{"norm_place": "pre", "qk_norm": true, "init_std_up": 0.0347, "lr": 0.0015, "beta2": 0.95, "grad_clip": 0.5, "warmup_steps": 391, "decay_fraction": 0.94}
MLP neurons of a small language model. Each row is named by its layer, matrix (up: input weights) and neuron, and shows model dimensions 32-159. Each number is 128 + 32 x the weight over its row's rms, rounded and kept within 0 to 255.
After each neuron's rows, "fires after" lists the tokens most often just before its 100 highest values on Wikipedia text that the model never trained on.

L8.up388 [156 185 111 113 124 192  80 133 185 160 152  90 105 138 175 127  99 164 113 128  73  83 129 123  74 202 119  77 101 123 124 128 124 200 188 102 161 143 149 105 137  99 102 140 170 137 105  88 141 111 131 102 117 163 102 196 140 103 107 148 127 115  69 129 157 135 103 146 211 122  83  89 120  72 134 146 164 148 113 155  77 159 109 120 112 139 139  89 173 113 146 152 122 147 170 139 116 110  87 113 118  57 126 141 183 111 147 162 113 168 129  81 102  91 111 160  69 141 111 109 106  99  89 140 144 153  89 123]
fires after: " to", " could", " can", " not"

L9.up15 [120 156 174 160 100 150 161 160 110 120 118 187 119 167  61 114 105 161 170 134 103 116 173 110 137  92  92 104 114 110 143 108  75 123 155  53 102 101 144 189 166  81  81 117 182 117 148 119 126 131  96 132 128 165  92 123 157 102 110 150 157 133 141 163 142 104 120 172 128 114 119  95 137 130 137 180 184 132 142 154  46 112 135 100 106 167 142 124 190 147 125 142 123  75 173 121 127 131 108 124 173 150 150 133 159 143 119 137 111 118 127  75 112  95  69 166 166 120 115  88 128 119 152 120 108 107 186 214]
fires after: " P", "P", " C", "C", " p", " M"

L8.up89 [127  81 137 142 132 117 125  99  85 144  73 131 152 149 101 130 173  75  62 114 137 170  87  83 143 133  90  92  95 144 111 139 111 131 143 140  80 149 175 109 145 133 152  98 126 111 162 174 138 161 142  87  87 120  95  51 168 173 105 168 113 155 114 166 121 103 122 120  93 143 124  85 161 175 176 112 152 124 118  95  86 148 146 128 121 145 116 117 101 160 139 125  95 113 116 121 115 159 148 106 178 104 127 176 134 108 187 139 109 110 241  99 196 150 123 150 109 141 146 129 204 150 127 126 102  98 185 118]
fires after: "8", "3", "2", "4", "6"

L8.up266 [213  69 171 118 134 131 129 164 115  99 105 151 157 119 166  76 111 108 178 122 143 112 178 116 116 100 162 126  96 136 122 179 108 181 134 118 135 125 157  71 117  84  73 147 105 142  87 115 146 104 139  58 162 141 144 169 138 119 111  84 155 146  78 121  90 113 167 146 132 109 144 136 159 144 148 152 139 119 133 151  55 101  97 105  72 128  76 148 110  77 137 106 120 143 184 169 114 221 133 149 100 112 161  85 139  65 171 143 188 184 138  89 121  90 166 135  67 136 127 115 143  94 151 150 110 115 132 106]
fires after: "\n", ".\n", ")\n", "\n\n", ";\n"

L8.up590 [173  83 145 126 137 162  92 172 144 152 106 161 130 174  81  51 177 109 156 106 136 114 144 184 130  97 136 151  76 192 118 134  88 119 108 102  94  91 114 138 152 139 159  86 112 115 172 110 111 134 133 180 166 118  60  95 200  98 104 172 103 144 122 144 122  98 127 159 107 114 158  80 204 121 138 130 145 124 104 171 144 158 139  99  84 196  85 106 106 115  98 144  92 107 130 109 131 118 171  58 110 170 207  89 106 113 136 127 140  98 202 141 163 131 104  54 152 130 137 171 134 122 130 124  85  99 116 126]
fires after: "1", " ", " (", "8", "9", ","

L8.up439 [161 136  68 138 101  65  82 196 144 251 121 140 156 136 124 152 117 161 144 128 154 161 136  91 105 116  95 124 189 122 117 111 117 127  73 106  68 163 125 142 143 137  79 142 135  49  92 168  82 146 100 186 135 143 109  86 115 163 141 130  93 136  82 134 105 157 160 131 160 102 143 162 123 133 177 119  88 115 105 145 172  74  85 141 137 114 108  87  66 108 136 113 163 126 130 192  75 164 161 144 164 115 118 113 111 154 164 139 111 114 146 109 177 149 138 169 155  75 176 119 176 163 140 123 113 131 109 146]
fires after: " L", " B", " T", "B", " D", " G"

L9.up525 [159 162  97 141  99  90  96 154 113  88 147 155  95 136 106 114  67 175 133 178 128 125 186 189 105 162  86 187 128 155  83 146 107 122  97 136 143 145 141 105 135  92 152  83  90  45 126 131 128  79  58 148 197 165  69 165 113 160  80 132 143 120 103  91  94 117 129 116 152 151 124 120 171 157 104 104 147 152 137 173  67 159 131 138 120 121  85 183 114 151 120 122 113 114 169 142  77 161 207 189  90 118 165 120 122 131 174 110 190 104 164 138 110 172 161 137 139  72 115 122 152 125 153 116 128 197 113 136]
fires after: "2", "-", " W", " H"

L9.up428 [137 119  98 113 183 158 101 157 134  99 103 147 184 157  92 113  62 126 163 148  90 138 105 200 156 120 116 200  92 106 135 112 107  87 126 127  89 112 150  97 140 140 134 189 122 137  99 150 130  66 121 125 101 125 143 114 113 137 154 197 128  90 149 148 122 106  95 197 116 163 134 118 156 175  87 163 128 112 126 246 131 154 121  98  57 141 145  75 140 204 152 118  29 122 157  85  84 164 175  88 142 188 104 137 107 108 150 112 133 123 106 130 114  90 125 147 124 137 117  86 116 151  83 109 126 127 147 152]
fires after: " |", " ±%", " Total", "end"

L8.up934 [146 159 140 101 178 151 118 130 138 113  73 126 184 155 136  78 122  98 125 110 166 163 171 156  72 141  98 174 187 162 128 134 128 135 136  90 124  91  97  99 135 115  80  93 129 118  83 135 115  24 108 126  83 136 122  76 117  92 108 147 173 125  81 120  86  95  89 120 101 123 131 113 142 142 155 143  89 153 143 135  84 171 142 161 106 170 143  35  75 142 125  93  84  94 114 105 113 167 200 115 143 149 128 137 127 123 102 120 137 152 125 157 174  71 194 133  84 167 158 148 164 161 151 105 124 109 111 198]
fires after: " a", " |", " A", " N", "|", "end"

L8.up518 [122  79 186  87 148 101 105  79 112 107 150 127 146 124  99 135 224  92 133 162 132 165 164 128 139 112 127 126  72 145 106 127  94 103  98  57  91 129 117 109 177 148 106 136 140  87 132 143 158 159 130  95 122 120 135  89 144 156 123 117 176 138 183  99 131 140 133  93  92 121  95 136 174 160 199 108 130 119  95 105 122 172 131  95 134 179  80 126 184 122 159  90 127  97 167 157 111 147 129 118 138 150 108 211 107 130 123 166 114 147 206  80 145 116  67 162 136  87 111 161 126 165 117 131 106  81 214 173]
fires after: "5", "7", "2", "4", "0", "1"

L4.up863 [151  88 149 124 153 122  25 174 106 113  95 189 134 203 121 113 156 121 116  73 140 194 150 154  83  81 131 180 109 114 140 135 111 172 116 122 165 151 191 103 178 134  55 158 132  97  93 144 131 137 154 113 111 132  93  80 137 152  41  81 138 121 115 131 140 137 126 117 145 145 114 113 146 113 132 169 110 104 154 104 124 148 133 208 129 179  88 137 127 155 103 123  99 135 205 136 134 120  95 152 110 162 117 145  67 147 182 108 108  77 112 139 100 108 142 205 122  92  67 137 159  97 120 192 125 144 125 104]
fires after: " |", "-", "|", "end", " D", " Total"

L8.up463 [176 114 139 131 125 178 113 171  83 100 206 134 204 150 109 106 122 176 148  95 127 150 156  87  83 159 101 146 198 155 141 107 112 124 137  97 129 148  75 105 142  95 127 130 165 119 107 146 158 114 144 165 127 162 107  75 153  92 128 101 148 133 180 171 119 115 119 131 164  57 119 128 123 117 145 137  77 151 137 160 124  96  58 160 138 114 104 170 111 102 138 100 159 155 120 118 111 149 130 131 174 109 118 101 110 114 135 105 138 150  86 113 151 188 128 100 128 159 111 123 163 155 189  99  81 155 128 132]
fires after: " K", " B", " N", " H", " G", " C"

L9.up174 [157 100 145  80 171 108  81 174 131 152 127 156 168 156  80 127  80 141  35 153 181 138 138  86 129  96 131  55  91 111 150 104 104 143 162 144 113 102  88 102 186 121 125 168 127 105 117 102 108  54 161  95 114 134 123 102  76 103 169 102 131 110  82 148  59 113 129 145 162 108 143 123 178 142 151 100 109 159 120 150 137 130 116 142 151 157 112  96  69  86 102 114 123 156 162 127 113 158 185 180 146 155 125 161 154 122 127 119 111 162 139 162 131 107 103  79 116 188 126 122 136 138 139 114 101 157 170 169]
fires after: "1", "4", "2", "0", "5", "3"

L8.up120 [115 137 102 125  60  91  60 174  76 134  78 177 148 188 117 122  96 196 159 133 105 159 137 199  87 122 111 172 154 156  95 109 129 134 158 133 122 146 218 141 167 116 103  92 137  81 129 150 140 114  72 103 149 154  70 113  97 172 101 135 102 118 146  94 132 131 185 104 160 123 141 150 141 112 189 125 122 125 127 155 185 151 159 156  69  80 108 114  86 166 102 130 131 161 148 141  61 175 180 122 136 127 133 130 115 135 138  96 190 161 115 123 155 120 158 152 136 129  90 115  82 173 143 151 123 177 104 115]
fires after: " L", "L", " W", "|", "-", " E"

L9.up318 [153  79 148 149 142 152  77 117 208 191  72 140 124 153 164 145  57  93  87 146 102 110 161 131 101 161 150  84 122 133 137  87 157 117 117 143 151 119 121  90 150 135 105 124 102  85 147 121 116 116 151  78 127  92 127 116  90 143 114 115  93 121 112 121  99 144 117 114 140 171  99 154 135 145  68 136  97 101 135 100 109 150 121 154 126 148  71 114 145 168 103 136  65 136 125 174 162 145 112 115  66 160 188 120 138 119 132 131 180 159 165 161 116  55 136 164  97 173 141  93 169  69 139 144 121  86 118 110]
fires after: "_{", "^{", ".", " comp", " sp"

L8.up627 [173  84 168 128 131 108 158 112 145 155  60 185  73 164 129 101 158  70 139  86 110 134 130 140  96 104 128 105  65 138 169 182  98 141  97 110 113 137 147 105 183 126  96 103 164  80 135 165 119 104 145 112 197 132  86  98 153  97 151 176 135 185 137  94 131  98 123 123 115 178 165 150 214  87  93  93 106 165 118 184 115 159 137  94 145 170 104 164 119  95 114  40  90 154 121 127 107 134 121 135 129 135 168 166 120  61 144 117 108 139 164 146 161  88  60 153 146  86 137 141  87 144 157 164  98 153 136 155]
fires after: "9", "0", "8", "ep", ")"

L9.up752 [160 148 194 150 146 154  90 141 121 160 121  92 104 149  83  39  90 150 114 155 122 134 172 114 100 121  97 144 130 174  80 139  75 157 137  93 137 155 119  96 122 105  78 133 201 122 171 138  46 141 145  88  82 111 124 164 148 110  81 171 129 149  77 131 130  84 148 176  76  46  82 113 182 126  91 153 120 124 143 148 143 103 108  93  90 100 105 162 121 153  93 161 108  80 184 151 127 120 101 163 181 124 165 115 187 118 105 129 173 143 108 121 145 122 117 184 180 101 117 139 134  81 212 110 122 151 158 143]
fires after: " ", " (", "–", "P", "M"

L8.up755 [201  64 103 106 151  89 109 147 176  95 122 150 147 177 135 100 166 124 100  99 162 119 165 125 103 108 148 129  92 152 111  62 149 137 112 129 142 108 141  89 138 115 153 106 130 129  92 137  92 148 116  85 156 111  84 114 137 131 135 112 113 166 152 133  79 112 128 117 131 110 127 155 145  83 156 123 122 124 107  89 147 103 127 140  74 132  53 166  76 135 105 108 128 103 185 137 190 131 126 137  52 110 154 141 160 107 101 116 166 129 163 106 107 117 191 176  71 138 170 115 138  96 166 151 144  71 108 178]
fires after: "\n", ")\n", " Website"

L9.up681 [155  67 149 102 161 118  80 129 128 130 134 142 135 185  89 157  90 110  86 107 116 154  90 140 114 114  69 133 147 133 150 166 135  83 106  58 142 153 135 189 129 121  63 155 173 107  63 132 201 125 114 177 154 152 115 169 139  88  80 203 102  95  99 147  96 119 129 159 124 108 118 109 170 126 155 155 101 137 103 112 145 138 114 215  99  70 101 144 158 104  88 158 142 104 177 140  90 140 107 173 106  83 145  46 127 109 137 102 174 156  87 121 164 146 169 171 134 148 107  84  95  97 153 118 134 153 184 143]
fires after: " S", " D", " R", " P", " L", " W"

L8.up202 [141 135 156 194 103 153 136 173 142 153 174 172 101 166 130  78 124  97 117 109 146 121 102 153 103  99 123 130  91 146  82  83  80 146 184 140  85 102 148  87 143 104 127 122 150 113 134 106 100  96 162  91 114 137  82 122 124 172 135 138 150 139 167 131 125 143 126 148  45  59  64 127 201 111  76 128 119 125 184 185 136 137  98 165  88 131 134 198 109 117  50 113 148 155 144 112 125 113 154  79 190 124 197 147 186 144 149  84 178 124  92 142  98 122 136 108 135 106 185 106 135  70 186 136 128 111  96 130]
fires after: " (", "j", "J", "(", "[", " un"

L4.up312 [164 109 203 139 103 137  62 144 164 125  90 149 228 135  94  54 146 155  81 114 124 124 119 110  97 122 126 107 107 128 105 135  83 132 112 116 127 134  98 132 125  87 132 125 102 135  89 147 119 159 134  85 112 225  66 125 153 143 126 126 153 140 114 171 106 128 109 151 100 109 177 135 161  90 139 166 186 135 168 103 128 132 113 114  85 177  77 157 140 127 151  45 137 199 180 200 124 131 145 101 163 128 149 171 109  61 171 113 132 129 126 175 107  74 113 147 121 147 104 157  95 136 129 162 115 114 156 179]
fires after: "\n", ")\n", "==\n", ".\n"

L9.up354 [155 133 141 143 138 111  18 137  87 136  61  99 105 179 112 118 157 193 118 113  92 175 171 103  91 128 131 109 112 168 162 159 138 147 135  98 165 127 128 114 151 110  69 152 168 126  84 166 101 124 141  65  97 120  96 119 145  96 123 160  98 171  50 106 178 101 114 137 120 154 107 127 162 102  83 144 124 108 123 164  95 187 113 218 126  82 128 162  96 154 104 143 109 113 109 115 121 177 117 140 138 117 181 126 133 128 146 125 152  96 138  83 114 125 175 146 115 133  68 118 189 115 138  90 135 130 147 137]
fires after: "–", " ", "-"

L4.up232 [189  68 133 156 112 123  40 146 113  92 101 183 177 133  84  67 109 165  87  91 112 124 162 120  74  96 132 153 116 151  98 139 128 158 115 101 122 186 149 113 124  99 117 118 106 144  76 131 146 160 121  72 162 151  99 149 148 134 140 104 134 162 147 144  94 152 153 142  84 103 140 181 143 104 155 170 180 108 123  93 114 131 141 140 100 122  76 147 131 140  99  63 129 164 151 193 154 124 153 126 142  82 188 142  85  84 151 124 152 176 170  83 113  85 161  96 110 123 123 190 134 110 140 167 120 109 143 173]
fires after: "\n", ")\n", ".\n", "==\n", " ==\n"

L9.up610 [122 134 161 130 147  83  71  94 134 121 135 150 148 157 132  89 174  85  88 127 133 116  65 125 137  96 110  98  71 167 140 137 113 123 119 129  88  84 132 166 159 130 130 109 102 119 151  86 135 128 168 129 169  99 125  74 148 125 158 181 152 131 137  85  94 116 200 145 114 148 137  97 176 178 163 107 131 126  78 170 151 204 131 103 107 191  68 160  77 119 157  53 137 101 124 111 156 128 167  75 139 126 128 128 173 144 147 143 119 155 172 120 147  94  76 119 160 125 161 184 159 146 132 144  31  99 143 154]
fires after: "7", "9", "2", "8", "4"

L4.up547 [219 115 156 172  97 135  94 129 179  66  98 170 197 144  94  34 140 154 104  99 165 139 159 131  89 120 143 124 143 129 123 151 130 165 102 132 104 110  72 120 139  41 108  99  98 121 125 146 139 138 116  81 156 178 107 156 135 158 164 105 113 146 115 117  82 129  77 168 111 104 164 149 128  55 139 171 188 145 181 133 109 154 143 102 112 153  96 147 134  97 151  52 163 157 193 176 131 163 159 117 147 116 157 128  90 109 132 114 140 142 163 173  98  82 127 150 125 146 116 145  94 141 140 181 105 121 149 153]
fires after: "\n", ")\n", "===\n", "==\n", " ==\n", " ===\n"

L8.up578 [150 130 111 170  98 102  91 180 164 125 149 176 127 129 110 144  81  97 103 168 107 135 101 111 108  56  83  85 156 178 167 102 109 136 154  58 153 123  65 138 149 148  89 158 134 126 156 102 145  98  95 140 145 131 155 164 109 140 108 144 169  45 154 184 128 101 176 150 137  45 155  88 148 108  73 114 160 148 139 167 100 100 112 173 157 106 137 102 135  89  69 147 182 136 171  71 105 134 199 124 122 152 131 137  93 130 141 114 101 113 126 154  91  90 139 139 150 189 145 150 172 129 191 155 137 143 122 184]
fires after: " n", " c", " N", " C", "C"

L9.up883 [169 123 140 154 162 127 132 162 143 159 128  92 142 149 125 116 126 104  86 165 139  97 113  98 125 120 137 126  68  96  89  99 139 128 115 108  78 132 198  86 138 144 123  82 119 129 114 116  93 127 165  82 145 117 145 117 171 230 194 130 119  86 140 184 138  99 157 150 128 132 131  79 141 148 126 130 140 137 120  95 118  79 136 167  54 131 115 163 112 141 129 182  77 133 101 136 135 166 109 132  76 113 185 128 134 123 132 178 156 169 140 135 106  97 133 174 114  82 165  99 213 117 186 107 155 126 130  90]
fires after: ".", " \"", "==", " re", " (", "_{"

L8.up598 [147 163 134 126 155 151 104 175 135 113 143  98 204 156 130 147 150 153  68 152 158 204 110  98 108 106  74 112 158 146 133 152 143  53 103  73 113 132 131 123 150 129 125 150 140 131  56 130 157 101 113 104 140 135 129 150  97 160 101 157 113  97 105 160 103 104 123 142 164 121 150 152 150 215 138 163 115 125 111  94  79 146  86 160  59 112 127  96  96 157  59 169 129  56 182 124 124 148 110  91 110 154 118 144  88 125 130  90 152  63  79 132 152  82 192 150  94 122  99 104 127 121  88 129 137  97 112 149]
fires after: " was", " is", " a", " be"

L8.up180 [153 154 115 124 182 143 119  58 114 157 118 132 137 138 113 114 111 159 140  45  86 160  67 109 106 129 133 142 138 159 124 162 142  83 159 145 123 202 137  94 132  89 143 114 108  84 100 139 151 136 132 161 117 148 130 115 191 139  82 110 159 118 157 113  98 137 119 180 157 137 111 147 153  90 107 183  76 127 125 142  99 145 114 126  98  68 164  77  98  90  81  23 131 119  72 133  90 138 158 132 178 144  87 103 172  95 130 166 164 105  85 153 220 191 141 195 121 175 108 132 113 129 146 151  91 106 148 145]
fires after: " G", " T", " |", " B", " J"

L9.up717 [148  61 186  82 177 142 108 113 127 153 145 141 168 162 108 150 149 151  73 168  92  79 184 168 146 121  97 140  79 106 154 113 127 124 106 132 142  95 110 101 139 100 122 166 129 133  97 162 112 121 149  53 118 140 147 103  59 121 137 108 130 133 115 120  69 140 197 120 108 118 132 150 168 157 141 153 123 144  95 145 131  99  98 132 127 142  97  49  94  90  92 179 134 125 122 180  67 173 153 132  93 161 167  91 198 120 165 177 159 166 132 125 127  87 114 163 131 145 118  98 109 183 148 105 144 122 134 199]
fires after: "2", "1", "7", "3", "4", "0"

L9.up646 [111  92 130  84 187  39  96 152  84 177  97  82 122 149 121 143 135 112  77 120 126 130  95 150 116  99 108  94  94 119 157 117 109 129 106 137 130  94 148 123 135 133 102  60 147 112 129 195 115  81 133 116 136 164  85  91 129 177 188 147 110 116 125 152 117 179 178 128 102 168 112 132 199 143 157 105  73 141 142 136 149 149 155  82 141 169  91  92  71 155 115 170 134  94 178  72  46 152 115 111 181 147 110 215 131 127 143  91 138 169 127 140 119 118  91 167 116 119 167 142 132 129 135 146 138  92 162 125]
fires after: "0", "2", "5", "4", "1"

L9.up899 [143 179 143 164  89 162  60 163 160  95 146  88 157 139  96  59 108  87 125 119 145 142 129  86  73 162 149 138 119 170 121  79 142 115 164 167 126 134 132 113 134 119 145 119 139 133  88 162 102 110 142  71 132 168 136 124 165 137 117 190 156 110  81 118 175  74 123 147  54 123 101 155 190 132 117  88 118 125 121 124 138 109 125 130  65  70  72 121 151  85  61  87 112 124 155 193 148 107 124 158 181 111 140 162 138 131 155  89 159 130 162 170  92 112 111 137  79 120 135 140 196 115 150 161 135  41  94 151]
fires after: " (", " Re", " medal"

L9.up264 [166  74 157 201 105 106  79 120 194 173 112 128 163  94 107 127 126 122  73 157  94 113 103  80 149 171  95  94 135 120 162 137 108 162 110 141  93 136 125 142 115 138  66 146 114 135  47 131 122 164 124  45 137 164 121 142  91 147  48  96 138 144 155 104 103 147 183 122  88 168 164 113 157 163 156 166 168 133 107 115 127 155 130  71 140 185 115  98 129 126 149 141 111 148 101  99 120 143  77 139 172 127 137 104 102 124 138 194 124 168 151 147 168 129  69 120  93 141 143 127  92 185 111 135 112  76 143 180]
fires after: " in", "0", "8", "7", "1", "9"

L8.up86 [ 95 100 129 154 129  98 111 146  94 199 108 192 166 138 123 110 113 140 132 122 150 131 114 140  70 127 120  69 112 140 157 147 147 195 193  93 134 144  83 130 118 116 113 111 107 116 135 156 124 109 123 177 124 153 106 131 119 130 151 124 120  96 144 179 108 108 111 139 105  63  94  44 114 118 129 105  81  89 141 115 122 106  82 205  95 147 140 137 179  87 173 118 153 189  98 133 113 160 198  72 141  76 119 190 101 155 131 147 149  87 138 149 199 160 149 184 158 170 125 114 105 169 147  83 139 118 114 141]
fires after: " L", "L", " C", " K"

L8.up838 [129  85 172  96 162 143  67  80 177  90 135 164 131 118 185 118 118 118  45 121 114 103 110 145 132 190 167 152 120 151  91 118 128 182 133 112 104 164 172  81 138 146 138 124 137  91 139 111  98  85  97 166  94 160 112 153 147 199 133  76 144  95  90 123 146  95 156 148 105 154 104  93 118 167 106 143 139 204  97 129 128 172 127 163  93  70 148  98 135 135  85 132 133 123 164 148 116 158 164 139 103 147 110 175 187 128 159 167 149 103  95 131 109 135 132 137  99 166 142 115  77 150 123 140 120 181 109 140]
fires after: " to", " g", " would", " could", " may", "G"

L8.up325 [132  76 155 140 124 128 118 184 135 105 164 120 133 148 122 171 129 108 107 120 173 178  79 184 126 172 104 149 176 117 143  62 121 134  79  88 128 168 120  83 139 153 114 158 124  93  64 117  91 101 108 152  93 107 152 163  77  95 115 154  84 105 107 185 137 118  89 137 194 146 135 169 134 182  99 161 115 149  87 117 185  96  91 114  84 143 156 112 118 177  76 133 114  95 179 147  65 155 171 106 156 148 129 160 161 145 143 101 183 100 120 130 128  97 133 108  98  98 170 101 137 104 109 118 131 130 110 143]
fires after: " were", " was", " is", " are", " be", " |"

L8.up334 [213  62 144 100 148 138 108 157 108  90 104 160 131 146  86 138 117 164 123 122 108 157 174 146 118 133  72 128 133 148 123 131  71 106 142 113 124 142 125 126 147  86  94 143 134 133  98 103 214 137 120 178 113 128  39 140 102  74  81 124  90 136  93 143 109 119 109 185 181 166 141 149 152 111 135 114 117 175 123 130 172 120  97 145 131 128  99 172 120  93 110 123  99  95 108 149  83 135 114 167 186  91 132  75 151 141 146  81 142 115  83  95 183 112 159 195  91 103 127  85 162 179 103 134 120 165 138 151]
fires after: " A", " M", " J", " C", " S", " R"

L9.up0 [179 135 166 132 186  96 111 152 141 121 228 157 114 147  52 106  95 195 111 105  97 111 103 139 109 157 113  94 123 175 115 121  88  81 114 107  89 164 171 195 139  53  95 120 149 127 102 102 169 165 113 169 123 143  63 117 151  89  86 129 107  82 104 123 143 125 124 147 143 169 171 163  91 151 128 106 152 127  78 114 136 128 145 163 103 104 136  88 119 108 106 145 140  99 127 141 158 127 163 187 126  74 154  96 158 104 104  99 134 151 134 148 166 161 121  68 101 100 137  37 135 140 116 133 111 135  97 108]
fires after: " A", " J", " M", " C", " Mr", " S"

L8.up127 [158 121 133  59 172 151  86 162 160 124 112 156 159 145 140  90 141 131  81 165 165  85  96 118  86  84 149 142 132 197  86  74 117 128 144  71 142 156 117 137 146 138 107 127 127 105  87 117  97  46 124 183 165 138 140 179  87 102 138 148 166 112 143 218  73 126 110 130  81  89  84  95 167 142 132 138  89  96 169  90 120 125 109 167  75 132 124  52 126 112  85 138 112  88 120 139 133 122 128 164  63 191 159 229  88 145 147 107 172  78 152 111 152 136 172 123 102 104 182 168 136 137 151 131 140 113 106 164]
fires after: " a", " is", " an", " was", " American", " =\n\n"

L8.up882 [113 133 130 185 154 102 152 160 109 143 106 165 119 125  84  99 129 148 157 133  71 149 141 131  96 141  90  89 128 134 121 180  94 117 127 140  96 142  81 188 135  94 122 156 119 120 108 164 215 115 105 135 100 144  85 109 163 113 110 116 139 161 132 151 117 104 178 140 144 160 153 102 172 191 140 145  64 138 144 120  93 123 156 168 118 102 120 136 121 178 119 131  97 231 133 104  94 114 138 190 159  94 159 144 136 113 168 149 115  93  95 160 115 221 126  92 119 115  57  99  90 120 182  50 110 150  99 142]
fires after: " S", " Sh", " C", " L", " No", " W"

L8.up624 [139 141 148 113 141  87 118 155 108 134 175 124 154 219 128 162 101 122 122  88 107 142 132 104 144  79 161 109 168 103 172 135  80 117 114 116 159  81 141 111 157 153  93 125 149  88 125 148  98  67  79 117 150 163 121  91  57 127  92 103 157 132 168  99 119 148 145 147 126  89 100 168 168 100 141  95  90 108  97 131 143 132  98 159 103 160 108 110 141 125 194 214 157 167 212  88 112 176 136 151 155 144 169 115 120 122 106 116 193 103 137  45 103 110 126 177  94 178 108  75 124 144 191  98 126 138 188 117]
fires after: "-", "|", " Time", " •", "5", "0"

L9.up762 [148 156 199 122 116 142  90 156 107 175 174 125 143 131 113  90 157 138 100 169 161 157 169 111 106 187 129 109 159 172 158 127 149 135 146 115 140  90 120  75 158 143 113 216 131 140 129 112  63 149  92 119 140 120 101  86  76 120 112 148 143  95 149 123 103 107 119 155  67 122 139 143 138 100  97 152 168 118 131 145 125  86 136  66  86  96  96  80 106 164 101 117 126 109 149 109 107 113 138 140 131  92 203 130 134 152 139 131 122 171  99  82  89  90 119 125  89 101  99 125 188 114 121 109 104 157 110 165]
fires after: " (", " ", "M", "\n"

L8.up374 [155  84 155 194  99 148  69 132 145 166 100 142 179 153  78 100 176 122 138 134 127 143 146 106  99 148  88 126  91 231 141 135 148 161 131 124  96 109 154 224 126 123 150 124  91 123 113 139 105 112 132 106 154 128  96 151 161 127  99 116  77 157  79 131 129  63 141 137 101  85 153 129 123  64 134 146 172 129 139 134 122 215 111 127 110 167 100 191 108  85  96 106 116 151 121  99 127 127 140 104  97 160 166 125 151 129 136  63 160 120 180  90 203 152 157  85 157 120  91 144 197 113 144 134 114 143 124 150]
fires after: " ", "2", "9"

L8.up884 [143  97 196 102 102 148  75 143 111 114 145 126 159 142  51  76 196 135 127 141 159 115 101 119  93 174 148 106  92 219 169 168 126 123 121  96 129 105 101 105 172 153 126 103 141  98 123 125  80 139 142 145 102 103  75 123 170 132  86 190 155 102 110 131  77  91 115 172 116 140 116 137 166  91 122 187 134 140 163 125 148 176 146  85 115 221 124 105 144 114 111 101  94 128 103 188 121 121 132  84 116 198 111 105  98 131 130  91 101 114 185 139 145 110 116 149 148 134 130 113 112 111 147 134  81 107 129 196]
fires after: "9", "1", " ", "0", "2", "8"

L9.up841 [154 116 191  57 141  84 117 141 151  83 138 130 165 166 140 115  76 127  94  89 146  91 144  86  99 148 105 136 119 167 188 107 100 122 150 136 161  89  96 102 135 115 111 130 110 129 131 158  58 120 126  78  99 141  68  85 146 173 165 142 134 125 139 155 113 113 176 111 104  88 123 154 149 123 131  97 137 154 157 100 201  72 121 182 122 113 100 115 101 149 125 120  57 124 109  84 103 185 189 151 120 112 193 155 126  93 131  88 156 139 137 110 157  94 149 152 119 156 176 104 135 135 194 123 104  68 246 149]
fires after: ".", "1", "2", "3"

L9.up666 [113 121 154 101 186  96 105 131 142 183 150 126 145 177 135 146 164 127 121 138  88 129 113  73 117 176 123 104 117 148 192 179 128  94  98 140 141 126 102 127 151  78 146 122 127 130 145 122 130  75 176  91 132 152 105  78  67  99 192 131 151  93 104 189  58 143 114 114 154 125 102 177 171 178 127 109  53 107 101 127 121 109 108 116 129 135  99 128 141 132 128  88  98 160 137 152  37 128 150  89  78 124  83 177 123 138 179 143 136 198 144 128 125 114  90 112 118 111 140  90 121 126 124  85 134 140  98 154]
fires after: "1", "4", "2", "6", "7"

L9.up481 [136 143 138 162 125 122 123 149 117 135 154 160 197 140 133 153  74  98 145  88 142 162  92 137 101  88 141 151 198 149 134  80 133 103  82 109 141 146 120 158 152 158  95 173 136 133  72  73 184  96 124 145 151 142 134 120 138 162 140 148 152 105 135 107 140 147 146 123 132  89  92 110 126 106 101 126 102 161 177 157 127 162 117 158 120 142 174 194 193 155 114 142 138  93 143 107 126  91 147 146  77 110 134 114 124 132 138  51 160 125 116  87  81 184 120 106  81 184 123  90 154 135 139  70 101 152 121 146]
fires after: " D", " E", " L", " P", " N"